MLP neurons of a small language model. Each row is named by its layer, matrix (up: input weights) and neuron, and shows model dimensions 0-127. Each number is 128 + 32 x the weight over its row's rms, rounded and kept within 0 to 255. Numbers have three digits each.
A block is one neuron, or neurons of one layer that tend to fire together. After each block is what it responds to, as a language model described it from the Wikipedia text at the highest values.

L13.up157:125101092126125192215140194116112112149109104153120109088152129125116087140130129099035188105132138096145135104138101180174174070171135125131095143085144147081170123135154136135130167160150149102097108154101183132133093098118108191085128125147166107103129154099110136201085066160127141134133145173139140153165212101130174102150112126095078145127089150073082103198093084093134101103123
Separator inside numbers. Punctuation right after a digit that continues a number, e.g. thousands commas (3,800), score dashes (3–1), time colons (3:42), degree signs and decimal points.

L11.up108:047135154154093161106100184047128144142158138122125178164158118123133108116101106165134147062116055090126151186094084080152159101122135106086153087167220109103165157162134127130113166088169175158158163146117066095186147121081127124099137119141152154135179136157138163116097111119140072099164170099098168106132211147135124146160132178138096083073136161103093112150037089101133154109145
L11.up120:076113146099128111154143114137118055116155095170122162096192102151174098073130147154159107142065123117134117081093053148116139133058110067038130128168183150144136171084136154131160090122146101158144156120128116125140106125180143119165136156102157128139189158118094129119078000066106196098135158105117124096121116120124139148170125143146090130046182172114143184154141126141150069076136
L11.up134:125103182183165133146096164104103112130051129134169133158154107096172111137132134103097111089114181107053095161129135154104123133101116136128130071209181153075085118144172113113193075144159092204100160122112118131128104068093115109109124111095101139190132132144083059089081137156104141136166159130098178137127178162060172141113134164072156135126110128070137128116111119141126127117111
L11.up552:136152151096110090152115110160140135168160087139159137123134132081166115158083166101091098111177087089108161207133180107121075126106054134154112108149111093116191094173150124155142163129127133148098095126164058159169158082077134060075125133160146096122138092187129153122155091096132090184153112166125158134103111150115124118139160081104134146153079150147092116182136165102062084157099
L11.up1076:097105151092153131091063152108183119126159096080135173110106120099088061155138185067192195121070147210077095082084110080094084126177084177088150127086170106124142172079078104144153056152120133104140153099136120155100112137114131104083154081134155120162129136072154101161189125118141121150114099158091167122138137209151191114153106211186100101121151109194166101130101154125064156121137
L11.up1284:126068168151142152108086145095075152164151108188147149090091215081104088135146132081108149137068152192118150163154138127126120125099167116159106117132095085083088133080153177132143112133151106085163162066107106135131105080121123119177136080100145142133090111184104124196112119061153108112140101136133099059168183128101176069156133181105134134149080125095103088155150138160160172134144
L11.up1354:105103131143106140104106197085205134152082100158170153122152122125099153124133168128109142166118184114102162139107093099098100121058106121105103143138121142129098055108126112104111091144141129119151151118116119084120138140107193175095098141139112125143148147117130144044082106045117203085079112165147140151168151159072172131149104162150133155160114077126084182108102111118110132127108
L11.up1403:144095125112097159108125146095169099045063091106093125178086077130111061155168094151127114102137157165093123127094078155146117094147192142134154139162113139198137112104098194104151098101126119145141115163163078147105124091119154048137160097113121135231164098107130087134144135123179135133169111134080177123147121096161180171144102140115113135120094155140141073123075100123088142076193
Attributive adjectives after determiners. Adjectives or their final word piece right after a/an/the, modifying a coming noun, e.g. an important part, a significant decrease, comedic.

L13.up255:094135123079154169172173154116099107145079149136139104170145090091149080153151146115087149116119170172152104089125138049074128136061052169099100124112113151126082106089117109118091138109152144151088102163153087187106139093154176106104212156127096110080191105134129134067082163154082126107216153135162155115163115120145114121129138194172153137126164137122135130126133120114128084139146
Token "in" / "In". The word "in" as a preposition or as a word-start piece (in-ring, infer, injections, Institutions), often sentence-initial "In" or before years and events.

L12.up100:114105127138125190131114107039118106177073124130137102134114114113119087103131146153114155137130137175146088131134115182122123125093140162109101093042121091140130153122167162112147123126109137108119098072141125088187189151105122105128116130075176117202077152107113112199176115111116104099137113196104168114133121136122184196113074155123124132155097177137130103113174083083094153140162
L12.up222:101114150129164176134186119105060154202155146097083115104135132125096113116076134108149091079163137122126157144140085137120040180079185113126166150179123121109100078142115171118118159083112196125172124094044120192145101130122095105173144142123153103115133112123162177130163110131116119161112112066125123171149141194092141158147116140119152136141118120075122123135114196096138104180173
L12.up381:120101144148131154145157139133102116152131085118133093076176142104101091067186122187107094124162144133123168171144168131121147114117142163143125124154075186152098106109147118122157144147112154169125097150117130157120196122120137124137080173144087103122135121123124120119172141120111078113177086125169112109026112144132131154131228154076095138162102135101090173127115156119138128119188
L12.up902:174146132109114152078126111103137116179106186122114153022128141110108071158140122119152104158176116114130128163108178141086080134102140188217116148104099195122102086083152141106144114089138148176155113218138156099135085137131103116168095110140177108098132115138121130162155127073140129139134151112171142121128100099109160179177159113077174111136120162147111078127136153108056119154115
L12.up919:078139147138129170119124137110125137112164135075192132136119135133129157125114134166125162104149104214109133131171154126108127097143124098133142081144132139183113086094163119126142166161104116170141047123104144102072102114097117161155097136122115113184125094048062117192113105103178131129172153112113175119073143158160124144143070167095108103135139114178150128174142139139174096127134
L12.up1035:076162104112093167171174170119075075137133143164156147158096206061138154174128136129145148085166166139149143128121113119164134102133115114124134157147131095133136135075167136127125168149184098152194108039112151142112159116120167151132093155117147087137168135084078125100156125106109109163167113126135157088134138164066144124101174149082095089116100080143108135132117157106140143160149
L12.up1177:104133136097100127168197127129114144139177119165073087112121135191141105108144138107149087137118113116133105143036089134153164124098145141155133180128106097185105079126109089112173128145144118148102081091060150127120141113134148128119156194120166167141162142162080096082139123104156108159122155137151131185153101176141172161122168135050118141148117121153104092154116139142130084101145
L12.up1424:113139145156100085076144157155160127178118181106161120181149124190109116071125122103116212145093159137153174137208108150090138123099072107066170103148169127127135077131095078081136112168155201217174119100158141127143161125081138070155119096111138117127112114119146163130128153101066120163148062184130114149066119130132080103137153135113162114121086118124124067125186205142106125084106
Clause-opening prepositions. Prepositions that open a new adverbial phrase after a period, comma or "and", such as In, after, for, or complete as a result of / because of.

L11.up29:146070204136108153129136102137142132182060110117129142100151098165074102112107172151078070113116140155077110074156145145105108156153154128142159144115093122144165140126110128099138107077132177153117125107100135207089170176157147137113136162076131101073158153054121130068102162157071141122209143159182156142078124130127169158133146089154126125119127096170134159137156114115110104149119
L11.up355:155165143132135169152146112122106146119087114061101149110080182144093089143163137119063089119153157142126117081089148151101149138144182188101149084205122096086160109131135114126088129145133136106121070131168076140134103080127171188162191176093106130059056062069157131164160102150096148158135134088163107074136064171098122125133119134148129124131090160120072078124115138080179141120191
L11.up563:134120144142145136160144100164128119133158150148153143157141100132170102069147165140173149110117067126147113111124084089183172069130162106195128149100167111159142108144092132092045107146119101175104152123163106145127096148137172131162134145103123141106124154164128132106124144128091101134099081128108126150095125121141175143129133141051079152104118156132101095136148120101132127194147
L11.up641:117145131116115119073198112148164146125136137092107103114103088127158112117158136163189136194153137130111122179102208164112168137132131093201129096138147133145104135138137174085142080166157117129192128086101162110106076127105091138153149141035134088124104184137146074138107103161143069118130141094119093139151138154130121160157120091100092167169182160116125153124182171109076142116179
L11.up778:109135147143109151112146142129086030108128083112079099135072182149174134089123133125121112175106141163063115124091110131096125097137197140149133135139129137177104084161119058133127096113157118130171099064150138135116150142139103129090171112122083095144163124127154148118124108116117122153110125128170134175138156163089128032165183139153074118085154190156107153185166125158153124152133
L11.up863:122104149178130110062131088158115114094135127096154129156149110146123143113109111136128141123132081117087159170087126103090144190135115119173107038118129145116143095114189093089111097116143112045118089103118162122056113146105172155167149174081150073150077092126123155140215107105119122104122092150182151158173113123100198150098089167065152097123163140110177081110125143113111134175120
L11.up1467:083215163175096133063141127156126154150090187129170172115144074115112190176155154138172134155134098128157176113128147098108139143133206192150107091147116073106065124079125130112101121160139116107160075087173150136079081038142160145138172122086139106119143131164141087112136135178145129131146167092135151136136150100095174069118187179112134173177117125119065101128091101127072095143141
L11.up1505:120092136146155091138128095080153138122167122113142138139125132164164100118079085138172187124138141108133079147108150101169188106144143112113132123069163129091108142106092188179103082107119208101114158079169159152165090159162061138139135111149111095082128147120114108179123104130098118096143130085130130168141177138148154159150154126125127165172070154099083123120054169153145120130172
URL dots, prepositions. Mainly the period after www or a subdomain in infobox website URLs (www.reus.cat) and decimal points in coordinates; weaker on mid-sentence in, more, most.

L13.up658:124150087127097157114151114132143164169132109133109151168103124118135081128143161128066094120069107147116130143152152133123180107179100135152129135111170093176125148139086168141134083152176058134150094116148123112128162132131151138147121117123086105168094155097077091093129139067178162128087146170077141155140118105075155081155199156137152131070109176111113117080123085195118154082133
Prenominal modifiers and determiners. Tokens inside a noun phrase before its head: adjective endings (gorgeous, brave, nice), the, early/late before decades, and decimal points in statistics.

L12.up64:107129173157094111170086103144137136065086164054105152110133127146137105105139118065086111052095201146078124126135111116102098108124104144135194096202120141048080120139127154123146146149183111161116175124116100179111148125092095097106117097069118117158101163165150072167055137160134129185082155148102103074167125114097167128131174143144087100120117152054150099128030157122148114137116
L12.up147:177175185140126176125144124119096086182101171147134141133113115143127111170128124088105154114089155146075174071169131115120107089150122130132157117083045084088165138152086135093087123121122080133172086141176120128165111146106184168137147066173114118170126042091114062120101100066129188099121202156087163069158165120128187146172155154129117159088207129138113110119087083141089115141135
L12.up485:147138160050127169180189130091145125154099149072144116135174129130137151125172161102123103130104098111130146112123136111156133067081130098119128072103147119119150125135108149115123114171160126077132108124159096152119092111167144148093131116164104135148155112119127086183119115172172115113122176122107108141134188133083149139144116106134142112126188118118162103118126130157151129140108
L12.up782:132136153125212085079159130169088135188177142134110156138181097123119138119074173146185086176110128067078203082149070169148163143144090145145092113160103097136112116180137143107116105130136108060113165098102152140123074180080100115126155137116138150128138102142127099140138193134179133120131128121112081151096110135036098111149164161105105111136154107116123115159082140134150178153116
L12.up858:146158119130119073143143121113193140130165126058086148176061138131127100117175168155139132108127141089159162128138080122123119075130148106122138135153172158161148077144098169123136099145099110166140096173131120120183098094142128098149128169101223142154136181114120129169115116101179130134103190083080120150136158127108079130111175149059136102129113094163118164182121185087091123105093
L12.up894:143094174140137111189054148114142140105119143128142156074115159094133109125178148083088130093107134150039133124117129127080108131135119133141124055165157132097118077118130134104122119168120136148108172037186146123205110157097114111086110126065136146188179112174119138144100136121114108148118183155087190110180176135034186104116153137121123132109087081090119140107094125174195099107163
L12.up1086:104123131128170052089158200106145126137161152159120090120146157092143139097109113110113120124132165133162089049148166172164076072078118105135141077177159192184131065145060133157098151132115127153074134106123163134075128151100128096120116112075153131115173161134153110112124110094135174101124172120130144183156123151023106129227145119145126146091122112137110143188098132144100082155112
L12.up1520:080082162138144174135076170097081136101138134146142181126107208106149124106148134012106136121073196188103065137132189140126143133056101118168115152110168057169107134097107185128103069136134118175126146120127109096093113124142077113178162099094177119168143086139094127148139140125188176147043109105076120111156203153086159089102162134138173194145130100084131079130127162167128147033111
Noun-phrase modifier positions. Tokens inside a noun phrase after an article, before the head noun: year digits (a 1989 American film, the 1560s), adjectives (significant, robust), place-name parts (San Francisco).

L12.up157:074163078131218135161139118120154164085107098178077171090145158179140145128123106068136188102063166116141124153113149122112172165140090095138104121111079159117135107149165094109084113167117112146132089163144125106140119088097135172126186118063163127108145095126066080131157136178121112081153139105111122140135165086108072129117148119116108166150143112131127096185085104184104128130112
L12.up478:201163158133137150123132088068182168097132130118100081140122195190111128104157107138140124034095091179040081131077095185165101119147168106130190106127242095117165108164106090119105130118131181092113112134116179155134190109123178109128117111119116134151107126135126108174132135114141117135168079133120153141109129191109076134172122149112156116107168071153050104121190117164151139154122
L12.up570:097188097139077185110110100135086163103146117136052057104122175205081110168123120136117065117113170132171104142120123083112159138143116100121144158133065144106106083121126123098146160086086104124108124177146106146141174138114131087115207133165089178154163146150139141102126164104193091106145073111094140182113167093088123143172170153118100111123154111106126189094178110158118140125058
L12.up674:073139129159186134187209161092106139101128082180123063133194140126122136171109101138095133098077211149160051138154119123135124131077141049126135095155099190123092133144155111133116121062137085081091108127149166117112084160092099158080144132094135088177129136082092137164160116154099159066130160149177172170166139113067109119113134120156115145155165127126078131144119162112115091178092
L12.up908:062111134135108132141154121111069130105174108169117090127132094117152072168143101150073101169133122170095108137115138116177156125211132101159111154146099129165147122130150120114105140119141144084117080100122187147090129202154109182129062059124134164200148102126117100159160105133132135123170114156104107140123139031075099124163148136120087173136064134152067117116124123125150189140068
L12.up1000:140133125145149091073139134131105176138088053116140139133175150126148055116146144132108127090118159135112124089080150150142101148072190132127142091139148155078116117110163170155110114089147112066092161062093094136107149116089187044162161133069099106132102104123149140119158117093134144166147130136207125132153157112141170125194199139092101121125138135099167090199140096146131126179148
L12.up1189:136174126137144080154145107118061106123136160154124127151097164138178128197097146187140137175101103117137130123121157134151086115141140091161106131176154098171171072118115150158115115133167069099163206133115150088161177072118124144121188087091100119139128182102118081176120082111095128128144166143171115154117121152129202119119154157124141192169120116145179156075092083120107168128075
L12.up1532:150119072145154149129131141116125061167102117095098082125043122127126138105120136110122123091124159094120141113159124135131044118072207141132074145107128158105137143158119141115152154175045101122174083140098087172118109074133102133149157118089114153141162141122106135118114158189151154139125142073150140191129162157118115101121097177092196155132067127114099154143127113115132110143139
Pre-number separators in tables. Spaces, table cell breaks and score dashes just before a digit in sports stat tables, such as "| 0", "3–3", "W 125".

L12.up58:108127164133132170096136134124122142095120153155178164109159106142165132153166068169085075137119075144141127090154115096137089105104081094126144101072118102152172135133147139100140193078122152119163138136047106132110106094094125092169173150091116132129104121172172168162117195111154105057118126139087088158078103149102120088138166224153183193131120110154147149118058144122107128057124
L12.up396:163116158157153125095120081151145143109108141133126167099126175147138090128162104156089062160138077127148136058142131135115127120101117135120136140114125141159104138051109148054153203113108128116129138138034112124080134144070134167186122133092074148148128138136110189180128176117117161096081167146123074175091133146134160145115178167127180104120144137157084156147086205114115104123130
L12.up512:110145141133135134147100139100104152093170144117171094127113137210157130100109076177135126188105151149092126112135136169074148140127170092138135135128147181154168124087112118139134226102126109088096117143081075154122118162134144152174130117103105043148165086166132127136069141076080141087121059188137082115109138133096118138114126157178164165141086102112095186105147110133172109138143
L12.up610:114126094100170187130087123091122101098087132136124115120094094135129213125104105120142153106095167124111172165176125185076124180144089097157161153160120137155140120100161093106072178117144139094130145151036143114097121086159152155116172174144066127132167100098151190069111145145111106163137107179079205103145183117110096040076136167127143157084138147118118154088175179133064094084098
L12.up944:063158075117150138156086166125117079128134119126152135175155113212178079151175180161144166120151148119155180156136100119068079105100135038116073098098111126157164141107143141170127152141128088112137166211121128129141171137148082098083134145123089102129189057115126125145130119152104096134100093148122110112130158154165162139135126144186150120129042138101108138193143135067102178064183
L12.up1056:137084116107154120118132143112080162160122146172123135130133150188161091133092237132104141203151120114144071126143143134181122156110139089158106138126114089159145142083120119109204141148138143077135120097099079132163175115092082067087150133091092075111097117196072138146181155139174138113035190145091152115162133079129171079167103098154126211144109156160137129146118101127176088107097
L12.up1126:162122103104128188061114158108088115120100141138202124104166122158109117100103108128181134126133140158107138196204171172185087119127096122216110084129087191203211110174146134172145137070123119106148102167093142153140159147108123061158155131124104166130086082169150131103155117165178100132131227146144139073154120144163114080132110154117122168130076111107091125164108085189146154126140
L12.up1294:098083168139092108142119125157205087111127106154097112115117166136100141172133105146126128145087126181084202092088104134126106084074133095142146153139122161134122113102110096160135230146101121147131202099088172158206126139110185150143113161143093120163150150164159185090103140101095092083107115126133096144158141116119183141101162204116125174138134142160075188146171181111210172076084
Sports result narration. Words just after a team, player or party is named in game, season or election reports, where the outcome follows: to, won, lost, finished.

L11.up324:131147128111144134128106151102119112102155058109139111129103068083167131152132105187093140203083115181129109125105189105081135095186096034166149126107152130163161182129165143120173145141181102148160109121106121099132025105125154113099107169121091116142113153147135137179087132099138126122144109160109119133137118124151075145115149178141217147152075080092136145127090092151136129167154
L11.up450:134097070132149143108129129185106124126148122119129160163117106109127105152155167089105121170143173159120123131104089118155126094159136066093096123087075131144091148147088147132127194102167116065155143158102087165170066140084121105161150108123086163110161128158175107087098144065118124128156119102145102196151112168083158151127137173145142100123117168102115108151104095115168175124165
L11.up520:192149129131159096114121132126139139199147157100124171109118144127111128115196160115142174132148189207137160155152157112156140088113092098058105142145166129104132103175108105108198182117112109089100125144077123152133136068161108079156175168136179083129126156133090133168141141099096107108127167132095146191116089131162148109112143175153148132119053155091099154148095116117118129069166
L11.up573:144112149128080126067051122119096116132090083143170160091105100079103155147164137167122117170159151175127121124125119196127089103073074118194203096150131136149186103124094112156136104155147113086155114105065146127116134159156126166104104152114117111124079175149120129161120139136151059128117157138183113185178132168161159095115133101158134160098125153123136131153128126095086090151118
L11.up802:130113121159095165107114167064118096102127120163187122127144125142112158149138150149128106183126128093126118150146179104133137089114090210116185127082123086197154146111186104174128065103142111078142140105133138093116165143129125090164189116175072153131175126112166150125082123148103107112135137104202133109129123114119147100162170174128096137113172146104079097126137102179126111099125
L11.up891:069102108086105193132114091099117084136119146149145149130122085159123142126148150137104125098185123133134148114104152115080116121147074107121180103092135138141153165156159171136153140133114084106171124105095064154167088094127145107143166097141081120187165148114148132124102136117082088110162163109098097137162142169107155061081163143122238103099149103146139153123082141122117099121163
L11.up923:081143087091127154045119124125129147187157124112096200127138177089157125077179145137202092095096173125173143161159106150168100132149160157178056125134092163101122121113116131122130103092073148104107144096137157132109133097110065142105153129122104099119153130164088093150156119163092129160118146128121142143139142116116152128087163196183140161180152206108144150058089166177091126071119
L11.up1037:081155159133067117108117116104098122126131086123153095137093152099152089086161095146108122154087115201155097093085132121179057111073097152132152198105121161116141125146153167130149127090158157119198112109144127138105171160149124105167173130089080099163105118120102097145149167138115158130148168133153104091137172142090121156115118134218079121106117124143195075110135107111099121117105
Sports statistics numbers. Numbers and words inside sports statistics and results, in prose or tables: counts before units (one touchdown, 32 home runs), table cells, stat legends.

L11.up140:184114149148095178126142130090146125168131100119163106132163096166147136134119108076141115063104157145130088169125114078160121149116075099111149123128053121087135133128134172181080126124095153130175127125131113092093115121134178126149078145159212108139162084095182140109088205064155065164127198152129094143143136125119181168141142132076134131141158157100084160143136094137141135150112
L11.up335:158135134162111114150153157092158061096164119158136113120096112162193077094186137175106143116195115104103116188125181109163102132162125166117101156100054128092142127146126214141110151141183157126119097077052102141081108156146117141080075121137090127165153118128088189132126088153104145094151101149133174141093089091103135121150160181105189116157106127106136116217195170145143079109142
L11.up567:165171129168118138149134028119117158141108168113139130070117214149146128074143153143060168119088096129193096084156135082077146124107138127102149135148184152102123054102133214118168098097151137142195078066084118093146101150120140111119106171137125102139138052120111107138179153042184137095096111083138106147091159068129113119127103118088117137121084163109189104162146125135143108084089
L11.up775:106102145129142129117154133134113105130121154163129118156115172124138097145126086119103123133138139107150124100086169119119155173129175139134098170084086206102166086189059168129105111172108147155124082129077091086131116186166160115156118160094171096178100094128140107149102117126074112166124108153141104140104125164118148183092102104109122163116105133112044117140201129163116147196119
L11.up996:090094141151141200157170107143137126104091143126132151117164073130109133203108114160139099152136121192106123170095131126134142160081144103213098112112068126112125102140131082142085149187092137079144125137132163142068152160177125092182120139106138115089133124140109220146195122045118136112135152154196128133133137107112139141139143114101185153154164153133134125117075133166118068152132
L11.up1004:148116154168185140195112148101126113179069112123184104132112085105144157171173131177138115174153158203140157146134156144131162136126135167100157169165141126123084100182157132130074118074123132082151158159190146092122141142156150155086099137103149148176115141122127145143118114139161149044113183118176074172159129118093128113151172115085166081172138097142127129101088129158151120168091
L11.up1334:108095208101133146159077104121074157113112194073126099105142189107126132144186112127119105154161057187081095150090129092135135100060146119122125149145027139096095081076142110120142125103158204165171142149127176098114196112127122111117116108081103143157147111135149153172094157163059067109128117104107161138102048090106118192189153099076177082213171121135159088133162156155104102143076
L11.up1386:101084135110070129098138137158109118133139122067110103104122126094157182162184122150153105106100148111180108078106141122117122122136147102055085133125165145172159084123090125144107161119161159153148129106104140136057146136108133132118175152085091143132057122119125107130141088067113144117161154073077100110126118058084125174135164154079114156133130144150145072111092171108100124138132
Indefinite article "a". The article "a" (sometimes "A") starting a noun phrase after a verb, preposition or comma, as in received a, relieve a, was a; occasionally mid-word letters.

L12.up75:083145160153143154173108189088118132135090160182076072146164123149137092168169130183170107136110147086160155200148115155169133055129102142152141126110157100138089153121096123117128154120168136147116144125133142189096157121127106155139137101168121153131136099167173112111121084067098136075161077184164113138136154083129156057092154160111134113133124108122113131155158143155117149107109
L12.up644:114157087137163154134143158160117212124145169103110164135165119102133107124168094127054158138155106148128092188155133147159158140122122087144139105100176174166133114163076139134105143144151106160128079165116126096061114175130136127119097128078106093109127153115131185106127096124141115125086184122135128108166156104126158126088101189085124109136076151157154112166043104161176131195089
L12.up743:129097112083102157167091141147137113132136060086093123132183128101136129129186097129115083110177118147116124173118158126106138159107143090159127142130077100085126117117080159156122137133105108147112124096117103162156156120156143150099092144025130154223155154197145190115157122076059089138203117138161133085154092110096121129109177133092209119170111153114107156175117161138106092156155
L12.up808:153099109082060144107164153108162158122108130127136161181075131091118116174156122124148082093157183103125090121098146169194162148150168131146083104172124127081150161137134129168062107136149125139125148120125152122153168132177126093148144065146180037144138050117094134116160122127125064120100088227136092166138144126141140133158156138050150115121121152138116129153115129098137151198142
L12.up1203:127095082164080138165150100112156101127184154092103157131109098141142056171143137151168134121136166129070117065115064190173154123131194149173152101164138119156130108118131154169147172113128164180155136113103164178131159073185125057106136124105130074161165094150120242145127128063125150181146111117136153123187197117173118179150065147164072148113101107042122130109108100140142134107129
L12.up1295:102141142179175033137185138116183163102111148161082188156168134101116128109170118161105105076150120113154108184160154168135115140087148118133163145117107091133119119095103141141148165104100127114171103105079075183188116148154129141117114087086117086187068135139163097107127158104127065133166123139126109098102148134174171147108132114107077158067115115154049066139105097144129059158111
L12.up1470:118127140149106195181140118127158081067158126144110146154158123147100148083129160144108118144156137147131158138133084176161104167105164163115100175139115104098182119179172160135143116123138142102145124143101136134093150154150124053154081166146149106180156101159109158108154074115120071150152083197174154112160133114169190153163122124086106110086096127090116084149124128148108113138065
L12.up1518:178105130090129096185156082109097154163152134112192121097111107163129070129102111103061146148109137141123128090119076135140183165139149167071053116163108180148118132206134164099096115202105094149152118059081105100142175090128180110096096119149079209193158144173118170185110041159092136107128119103090122086081160149100159156135124140193080077086173114104097117201121091199133101101115
Indefinite article "a". The article "a" starting a noun phrase after a verb, preposition or comma, as in was a major event, in a local castle, Sydney, a spawning ground.

L13.up964:104129100127080055115101168159087150098138174146139180155139155117212190097193154127102098155127131080104103081082109119136122167094118166151154112128142129148184099150160092158138140170118123189132139105144100079110087077144158098087147183140122129185131132148146135098124089129136136136177105146151164091135119116171094095111092105147120138086084124097118132135155022126157111158129
Stats and list separators. Separators and next items inside statistics, tables and lists, mostly sports records, such as table pipes, commas between scores or names, and counts like "three".